Part of a small language model's weights.
Size: width 512, 16 heads of 32.
Architecture: learned positions, biases.
Training: a variant of Muon for these matrices, 638M tokens.
MLP neurons of a small language model. Each row is named by its layer, matrix (down: output weights) and neuron, and shows model dimensions 186-281. Each number is 500 + 50 x the weight over its row's rms, rounded and kept within 0 to 999. Numbers have three digits each.
A block is one neuron, or neurons of one layer that tend to fire together. Before each block is what it responds to, as a language model described it from the Wikipedia text at the highest values.

Words naming or opening an academic degree after verbs of earning, such as Bachelor, B.A., of Science; more weakly, the first word of titles, ranks and awards (Best Song, executive producer, Knight).
L8.down562:393496521573522511509564569513534442526477647532464510532522448446408456541510495502627512447456364477489530446487494478503486535602514456393514465573469456483493479453434552475460523434562585430557475585559431559460503456546536465447542480465579531498500562484488495481580479470397542491
L8.down1361:465371460486501432488494582573545454509535446474511402532513503550482492544493460460559513419422427407394450533500612513523477434485543486501491531563493533480489575529502519473448499496557524499507483466517477523541463517563456548474500520476593566465440451461598506412490518560546535451

Word-final pieces that complete a verb split across tokens, mostly -ing gerunds (loot-ing, inhib-iting, lobby-ing), plus whole words like training and working and endings like -ed, -ial.
L5.down636:524497541469443430670464528540526498459495404517493483497483454531438513504447516448515499519492527507522519530490438490435470496540565438584569471495423412481458555486532397498429531461517540455491561457493425560570509505574499530479375481356605594506560510461537464500493561521538569409
L5.down777:543463520425540500552596480481563551522512545564464672541494450434498482555516473509411442506521610508514486514524518427478461437480426520464453591405530456471465449577479442507477570434509539425579494423513411504498505488464487442431547549500464529568610592427482521571459506584502544407
L5.down1095:463458572541546395539492484494521514506391470472488418443394491527488532531436516413443609545443606413505483529478519531519382580506420411424420555511490567401482449510532420525441511350482504539498569516477483501560531410481481569521537556526447461482375497425521510519527489543514543450
L5.down1881:457518513492447361559482454418546448480468547441529471500477439606525549414471482474510521479445409433509452449470537455608444518537486435451450516484418506413492533460503443517428539517562466544539449519656395500458546389429488533486577599492499584484484436508507540489524461491440419449

Nouns for results, encounters or relations, especially sports match outcomes (defeat, loss, submission, winners), usually just before "of", "by" or "to"; also acquisition, reception, ownership.
L5.down365:437517493437438491516406547456426533417503470548595527434355506563531514447505530451451518507517456484410442494461488568514463478449525520494512466505572381620389573599505544571465518507489554492467460501500415504516553483455433560525489609507616629478524549560404539461482419452528405505
L5.down980:523451504594463482594461543435419503486488452586487495540476608505513488468624463483542456497482460537539474369574537510532494548458498527460445450530383463489448448448456549392386484483546531527459449472423440478543419530544526543529525540550398507565584463459566494497454468530475545558
L5.down1049:525522457495549448439448509532444468468502536486528466548572433447465552628547446443529394601549530485454462516511499426432451466526502456500439426513458472521413512485515455428431506444482426467509446584464634511403526582421613490477448427459502502533509498563488542576464479434559526521
L5.down1775:486515610573539420429478479491493464473525464542516499502511451493469474401539569445605558523555505550500476547468459475608496534336345450518403517506451458567459572433496444457490440486450531504511530480458424565557521514503489514514409571431513450485434400546478467524464419437541448484

Nouns naming a work or event (film, game, match, song, album, show), usually after "the" and referring back to one already mentioned; also table-cell labels such as team, Silver, Career.
L4.down134:474458465520472507499525377502467434481558503427473467533453495554586544514568520460458498533471465563492532523392404413434563538447443528526549452556461523444491532561474467519538476512484507452574548393494379513551518495465458442506530499426528544537430519465506475562570514449465498478
L4.down269:499515454459455506401528481565450481560506530487487468570552506550445548480439560492464476396486401558495512518512403471440550572517474508565604523561413512600476493558505543542513579424550503451559519546537435391543524483380423552468531513422512506498441516520529445533460538532445445579
L4.down585:484440516482590439618472507563512488510545520493605489553635541506473463563366498501583444464424530378462499464541465544476546525502424426532510451476517480513563594608517497418548454494537494604448445505509445513503451524559428501451534539494558489419501527495488568597431460619468437463
L4.down799:469593565558472536421465523438433544513539512604403501480496572553430533478517414470499477524494569430459428496567521498529552531505395381495465509533498492473501443503523422422425464503553505426478497493526442498513450502542485516503640484556469443467512578485379411467515493379573421512
L4.down826:439558481447436498483469526503488550522498509534506509550480480610556501482484457468575438510529549547538436485459546442560523488475467411530504520578518582688510471524603437539529484473508493498519489461442483483479364500520437476545420464553550488577512409488540439494575451386562500586
L4.down1053:493540447440535468441526503507420583539589505555485561478477437431471503453475463495471430449473469463439488532531568571518510464437461439488524428481552508506476527491485585542515469546571487546435489517479532516535528439559476465436427468493488574451433566475466445418521447467550421488
L4.down1074:363478523473468457488468432537449590450477504528459401466511532552475467485444587501544443486378526537535515484497528444419468564500486420454499504578475553459571495475521688510411501477533520542615507472558495518601536428483459529462539531536457504539512431439507568543504544402582433512
L4.down1636:415479538541546459530546438516440578459432589546561493477519500476492468522457509502557548491470469513502367578527469479463501507489542440460515542555574399497530479450540525546460401478460527481478494589506554517479506459508525517421520592550483471461469499525456550628493500508480411503

Sports-statistics words, often in wiki table cells or headers: place in ranking labels, assists, points, started; also Music video headings and name-final -ie.
L4.down34:559535508502565569519461478602508484487511607476545395487511500456555517560524462510504462521425518436481386565530479509493380527462474599562507521429420490495585531507497494434424549424454524550453497476510492518545550470526505567519437438616463485555537478502502564438535569520480516444
L4.down197:460513529534451407516521540572453485582517551502532479641506442395435502555543436428514451462573529386487566483477564492495543471440549343553486378590392409483527589532483559480568601556619481437458432516510529480429390435516471615525567492538614498467561536560499490551463419612472530527
L4.down561:492535571511449582414523476547505586456570545454553520413561519506548427482482413466479444477498472505563519589462505449513431494493500555467549529526395545462495454507521538484537457472506434504450510520490494570499503548495477492417502512443492510521536446578451516579451524538432434472
L4.down600:458522457543500517461531501484541432451531562453542585440507500522560484511515524476514502606589568489531464459490440457602510545467500472501625514590488414537321458520465586525438534586490465459425452479509503544523491413484437476442557485588460527445599479589571584495467623512505502467
L4.down625:587429491457522519487475424579571551542486497472493515444513482465542457534486443504545479474450551390501511470581494518489419423556558539526458593485488568461480556494544487446524455527531522481521512639457505428543441607453475459503392452541558474561456580507509488434535473427515526604
L4.down887:449527519605565458517435473491512402480405493532505413525530501550583569467487472470505472476443513522471469596621467472498472510540596599470513532504549552466425538471471423420453422421448553407483519427548494491568540445524510529631531550530474503385464519455504484448399478574440487525
L4.down950:516428579498480475502394482514473554535480498577438543478507531551547534528520576520477512541502448480511560414567460528515476618470513510526573361593571454441558613543461523564366508416524460471557436567466511437461473431452682450476504493442529438507517517483460527482515378369496465597
L4.down1573:531549540470505492540513439452491522540411460483456428558466628460510559557525468584579478510460500465457512482425487522429580436591490451519431497488533572510569523485510584535521495492575536499529402440466503485501488489520580429482597421498524566428478554393522524510504428601514557421

Fires on tokens ending an introductory phrase or opening a subordinate clause, just before a new subject, e.g. so that, In 2012, however.
L8.down409:560473425495475530566478493518499522558546491439514481480526393498555511431549481414544449565589567570482521492501483488525474438452421521526538447489480501513548564450440483582533496560533532565517489478514472523474496444547538582449511539581546496514541496527570544424422513465512486547
L8.down1300:515500500480501450558481465525455494530493490519545504515513380500515440482537534486497484515558489453603594551553517485488443584444390454483591446410494476511452521495579503504444487537464553464543470486519462517494491491601454589474462489528577553549568531505547482511414467456471524574

Fires on -ing gerunds and participles naming an activity, whole words or split endings, such as teaching, Running, marrying, capturing, filming.
L4.down56:501478521496543526495499488550621530504442472531579425424560594500529535504522529532433580518512522517517508581518525490503430537536502457490543444510430530468523417515522447436499479527546496431490444473501492534489514574485541512540544487485454508435510554535505458505484442504461477504
L4.down92:405289497446492476529510482479509523510451471439457503542400436503524496490435537455459503617578453499489592546482599499518491494423546506477472511479436451539420542535508488429479557461456594596518557498536426565526459351582556491524479521507440502476467500531516452480437549556481468471
L4.down377:404404503475564418521555463457497565489532471432553521545536349618496546363450605422479487483539481412587538447451537420536482550465457486561524532505479426432399550437506367483488590446504469511455560465581471584588503441605553561558479530487549504409531469522494584492535439520482502446
L4.down1124:465451507611542500463445451499544503443491412592405540553481441467540484595379444527513505474574535459524464473504432510533512576571447368476431515551468506452541508531485482367443525486479500457464474452582563512542589441505619554459478455454472522490563405455464454519447463482475526477
L4.down1323:455461583489441439559501627587521536448494509466527458509550444558512416479483574516594453481585485491364580515440510486531474524521426494461508477525432467484516441523441470549494521499518531537551470475526451431625509474486472544504467533455474608491537508588464521567472552566535416491
L4.down1361:452452609410520531479511504553491555404509499455507462481577467485491482554515585449417429534523492477480548499469427446451408501486515507445542530492602497514458414522521467523515548419473562446505689469527641513433455452527534418533472505492515508394505509441449499551440411501536552468
L4.down1438:473476477453427515550423559465510484546523574584510448483596435526417484529591509443484612492506452565470541532492568473508399455509458424464562595590486520439463500394606493435477506524550470457478488534515442543472474489568479492475454505554471489538430458492489550502438484481494455489
L4.down1748:463414550445488471449462574489450562459499508544532490505512454473547520379527570453507479526482549471447627469439488399442493597421433569474527552454452488585560501519486414536547496499426568556529566493430521522420583492454480516501457573464520426526486489454531609589548474506566500483

Generic head nouns after the or a modifier naming a previously mentioned event or work, such as game, election, song, film, season, tournament.
L5.down379:457613575446505506444592498450448452544538520418406511549492500463412450508559443518623441478518583444406513450476485453590480529448520606486476535508563582534481451425494428521484509498534458575511505541486468468503518454473529515569564484423534489571592518459455575499463509527437470562
L5.down1012:510570451497525475513464459464459533595492504451456479525463502474440518582441592442535494435499568514356490539536509465567546510520536552560522617529582464564333417544412410447604564493626513512480503529539478418531457393473468488501436522511480481449486449492532499499529447381508567556
L5.down1103:458502373544451608487451531462483587544456489481526510533524595580567484509495454466431487444561573482442454499474525381468575484537531441573473489435512530516495569541467373495581478498511453525498539541438462498545502460483547506585525468493531488605570447461508486504443422468498443566
L5.down1138:406392424505419537436542466533420568479589515571468526558462491494444527484473531481541565499557517464530462459510487441501484562566402493536436521495501483555518488357469469491544588509444521500573501585589505425514551583432425487562491432421404454619538513527478481477498471439428504544

Subordinators and relative words that open a new clause mid-sentence, especially which, when, where, that, who, often after a comma.
L4.down220:437467582512393518470588471509538498483554433430497544559449440485487536491563475564468482529548459493558421551501459502577483494565409504492497429482545490525527541390453522491470581576514575534480496390433438534471495378521493498439552472475482510519535579534419571394523462470561507550
L4.down346:441490514528481507488504510518440541473515504507535482457549471535477474501612638542525448445477540511501526469484524545459511508457519436459469566377522544482492526597527571491514483537441516515536483453546480544494474525533365491470543478450550568547545493410478519431370564531454484529
L4.down724:543539543480429499459524584531476477412488503514575461528573433442522502373446467557390441599519504524522520603541521477497550542437408452550500430451454587523424559472481379454536455524542429508526480542484448393608490465490506492547495512549622493480460402563482519506547504488458571499
L4.down1108:525477510476518458491577447503517502455501624483532484470408358505416434466586556507530500488498498538550494548547507460538532521408477516569449489483486565515563594458440484556530492514508484555446476447520454549544494507477443536527556476451479538520511576589524538483484549525481441539
L4.down1125:475513525530533495479484528486478457544522386392484560536477498491490416495394532470498457533455488598486378509555391529489561500465515517459468525490509489541551545420480474457545508492469558519526457473408538464432425436562473545474474428531419530489542587512603477476474477431490491505
L4.down1167:479372542492485504516401476599470408389496607407515492560477532655443537587540484560533520548569403478586520486401452593524537476509542540482393558490507458480467534462465445561561399530558435438453527538508515520478532563488448571550522504495544539542487428509517588462491408532501540467
L4.down1520:431538474604517534442541502549568485563461492461575431498518461591457538486454513532530456559464528452538421500453472435429421527521468532441510413480577460427513492498480422451546392434496504477527551465555513388489413425512502492514563519478476477538462420562523522558483474489510524474
L4.down1817:463575456608509527542510585467487440462555499482577526528447518481591471462600567474464561587548491524536501580503532462588473482568405414498531496508463525551530497447491468532600494518527452453490495417441553488471477531572543519404498469437462560513440470476420584541519530540514413470

Second or later words inside multi-word titles of films, albums, songs, and bands, as in The Day They Robbed, Screams in the Night, The Marvelettes.
L8.down325:529463445531564471487505469415514441524501575486474516578579544362476475503460448420535506490506448502388385463508554393399416493487405457558503488538482438547534426472433483479531488566502485475438564486462533597493492451567565494587442472475569523514531311505564464553441522514519529448
L8.down692:450516475489514484442453452537501512493464556525475614459507570517458402524505493493480514486550588452528582454459534491500571484519502446507500514495542491454522577629497443468472632485491432585440555502546524504515430477467536440534474557512447526578504548455632540489451485505459542549

Word pieces inside proper names of places, venues, railroads and people, mostly in tables and lists, such as Orange(burg), Grand Avenue, Warner Park.
L4.down242:345578576551467543501489523437496524463524509506480462484525548544530561474571461466423522512450473527433598539579497525510432459454681607463546467433532495497523571394487488485420495518508497503480565546543587457469532521536488550488467521556447537546548508522565409462517485492461513501
L4.down465:573579463542530406497514437521552505488482534457466537490475505394418450565473516520415497539583467405456534412422503542593657457481482568520469439615547449458486584611522521418542392472528544486470489464507427581554477495499561438560505481460519441477466478496479474416536571563543433584
L4.down482:522480431487486503481468611434525528461485493521538538375493516506569501590515544532475357469436620476517459462486450504479428378420552569426467599505477417469453454562436547477443517506609508471425548497523516486437548497536535502577563458564523519524434465520522603464496480573466513548
L4.down856:436432491458535551582433491561532504449492534601527506482470518534492470422458418532523513479470495440438580501535432423459542563621486474471452443573528443572490573470524525442573424506408463637469496437499479490469510513513557515516568512460512428482483511552386513457470467505508570609
L4.down924:562515446493608531432545565523541430437446477523585440515582538459551481495438505575419557477476538447563511436537476497494588509531575576510558613552445492527434530441462581356531488479511491465538519467566543526580489519483540483639550519467394493499440471500503479478553529554419494503
L4.down1761:461439624489507512541496445604509479400499455496510530505576598599531541478574521501442417475520459528476553530517583579472496505490467579507483532421516498376565557469468484564499399490498512532555499465499459472532486457497513455522533524463471441404473436611447581454510564537541526388
L4.down1830:512561477481490490411467479457454569483430602396542487500510569549517443448544442482529554476470468576447542445448508607528552540429383543504532595598568450502480501467496438485497512589566497535516558508439475501579502467497504506567627568493562500432540483617540507465411445581448454559
L4.down1888:503522537459480518549480519487520422604527550494475477488440488405501336483489431417461545489466518482446487517501535480513449504509519473582475513542476436458516580584424483475452542522567545447486443542572567527489446513446544520566574530431413441495514520462428496428511415544530495474

Column names in the header row of wiki tables (stats, filmographies, results), plus the line break ending that row: 2nd, GD, Date, PA.
L8.down811:589475499489513545471530448438523520454464556487516484491485500488482498523480514481508459459549497462633502438603548526494543467479533443607489552589469495532538533542560454521486421504534557517445494516472510492441542561435399460490426492478483566483557503405504469415548544555597529599
L8.down1636:489523580551503598467431529472456452437472553516494441523459503487611444524485437586387447465499410434495534439522420449507437444538445460478520423469524421531535526538545540460487496426471561487490493517477528365594553519491440469480478522476505509473462613473479513450515521518544436426

Relative or linking words that start a new clause after a noun phrase, such as which, who, where, whilst, and the closing == or === of wiki section headings.
L5.down955:514493458513480524533558493475552455559479569514491582384575498581493482673519573392482457589579463594453463535554573521577516522462540455523481481429563540405492532493459530480582472516423439506459489487605470538439551459512490497480465561464492481426570483503449515476503463457474579576
L5.down1650:453501565478511538550475534478502510575486544540524418546506558594476472452535476605504455527480576438482461431435533415497486526478581477525502484545547501480453574444425484545511466464419501438540469494543582430626496502380516368564478645531480560418447521513539491598546482483503429536
L5.down1675:475490431452537517544496539461534487411485575532467549483546560528506587573580527467626479531538439453508405572538564521547510552519463500518436507546544390480550444493509495516533480464493420507585531497468583574507504524530426542469624513491516351553484513467478525447417449478473477552
L5.down1858:559578437473446539521487534498502506554557493515407579534504421547467526539496594496532461429592509531473401551594578485434581541438502561480456574501517546562544458520382531533559375581501572574519475570552503454505581537560510516492574495419528455428471492469492462489505530488406473553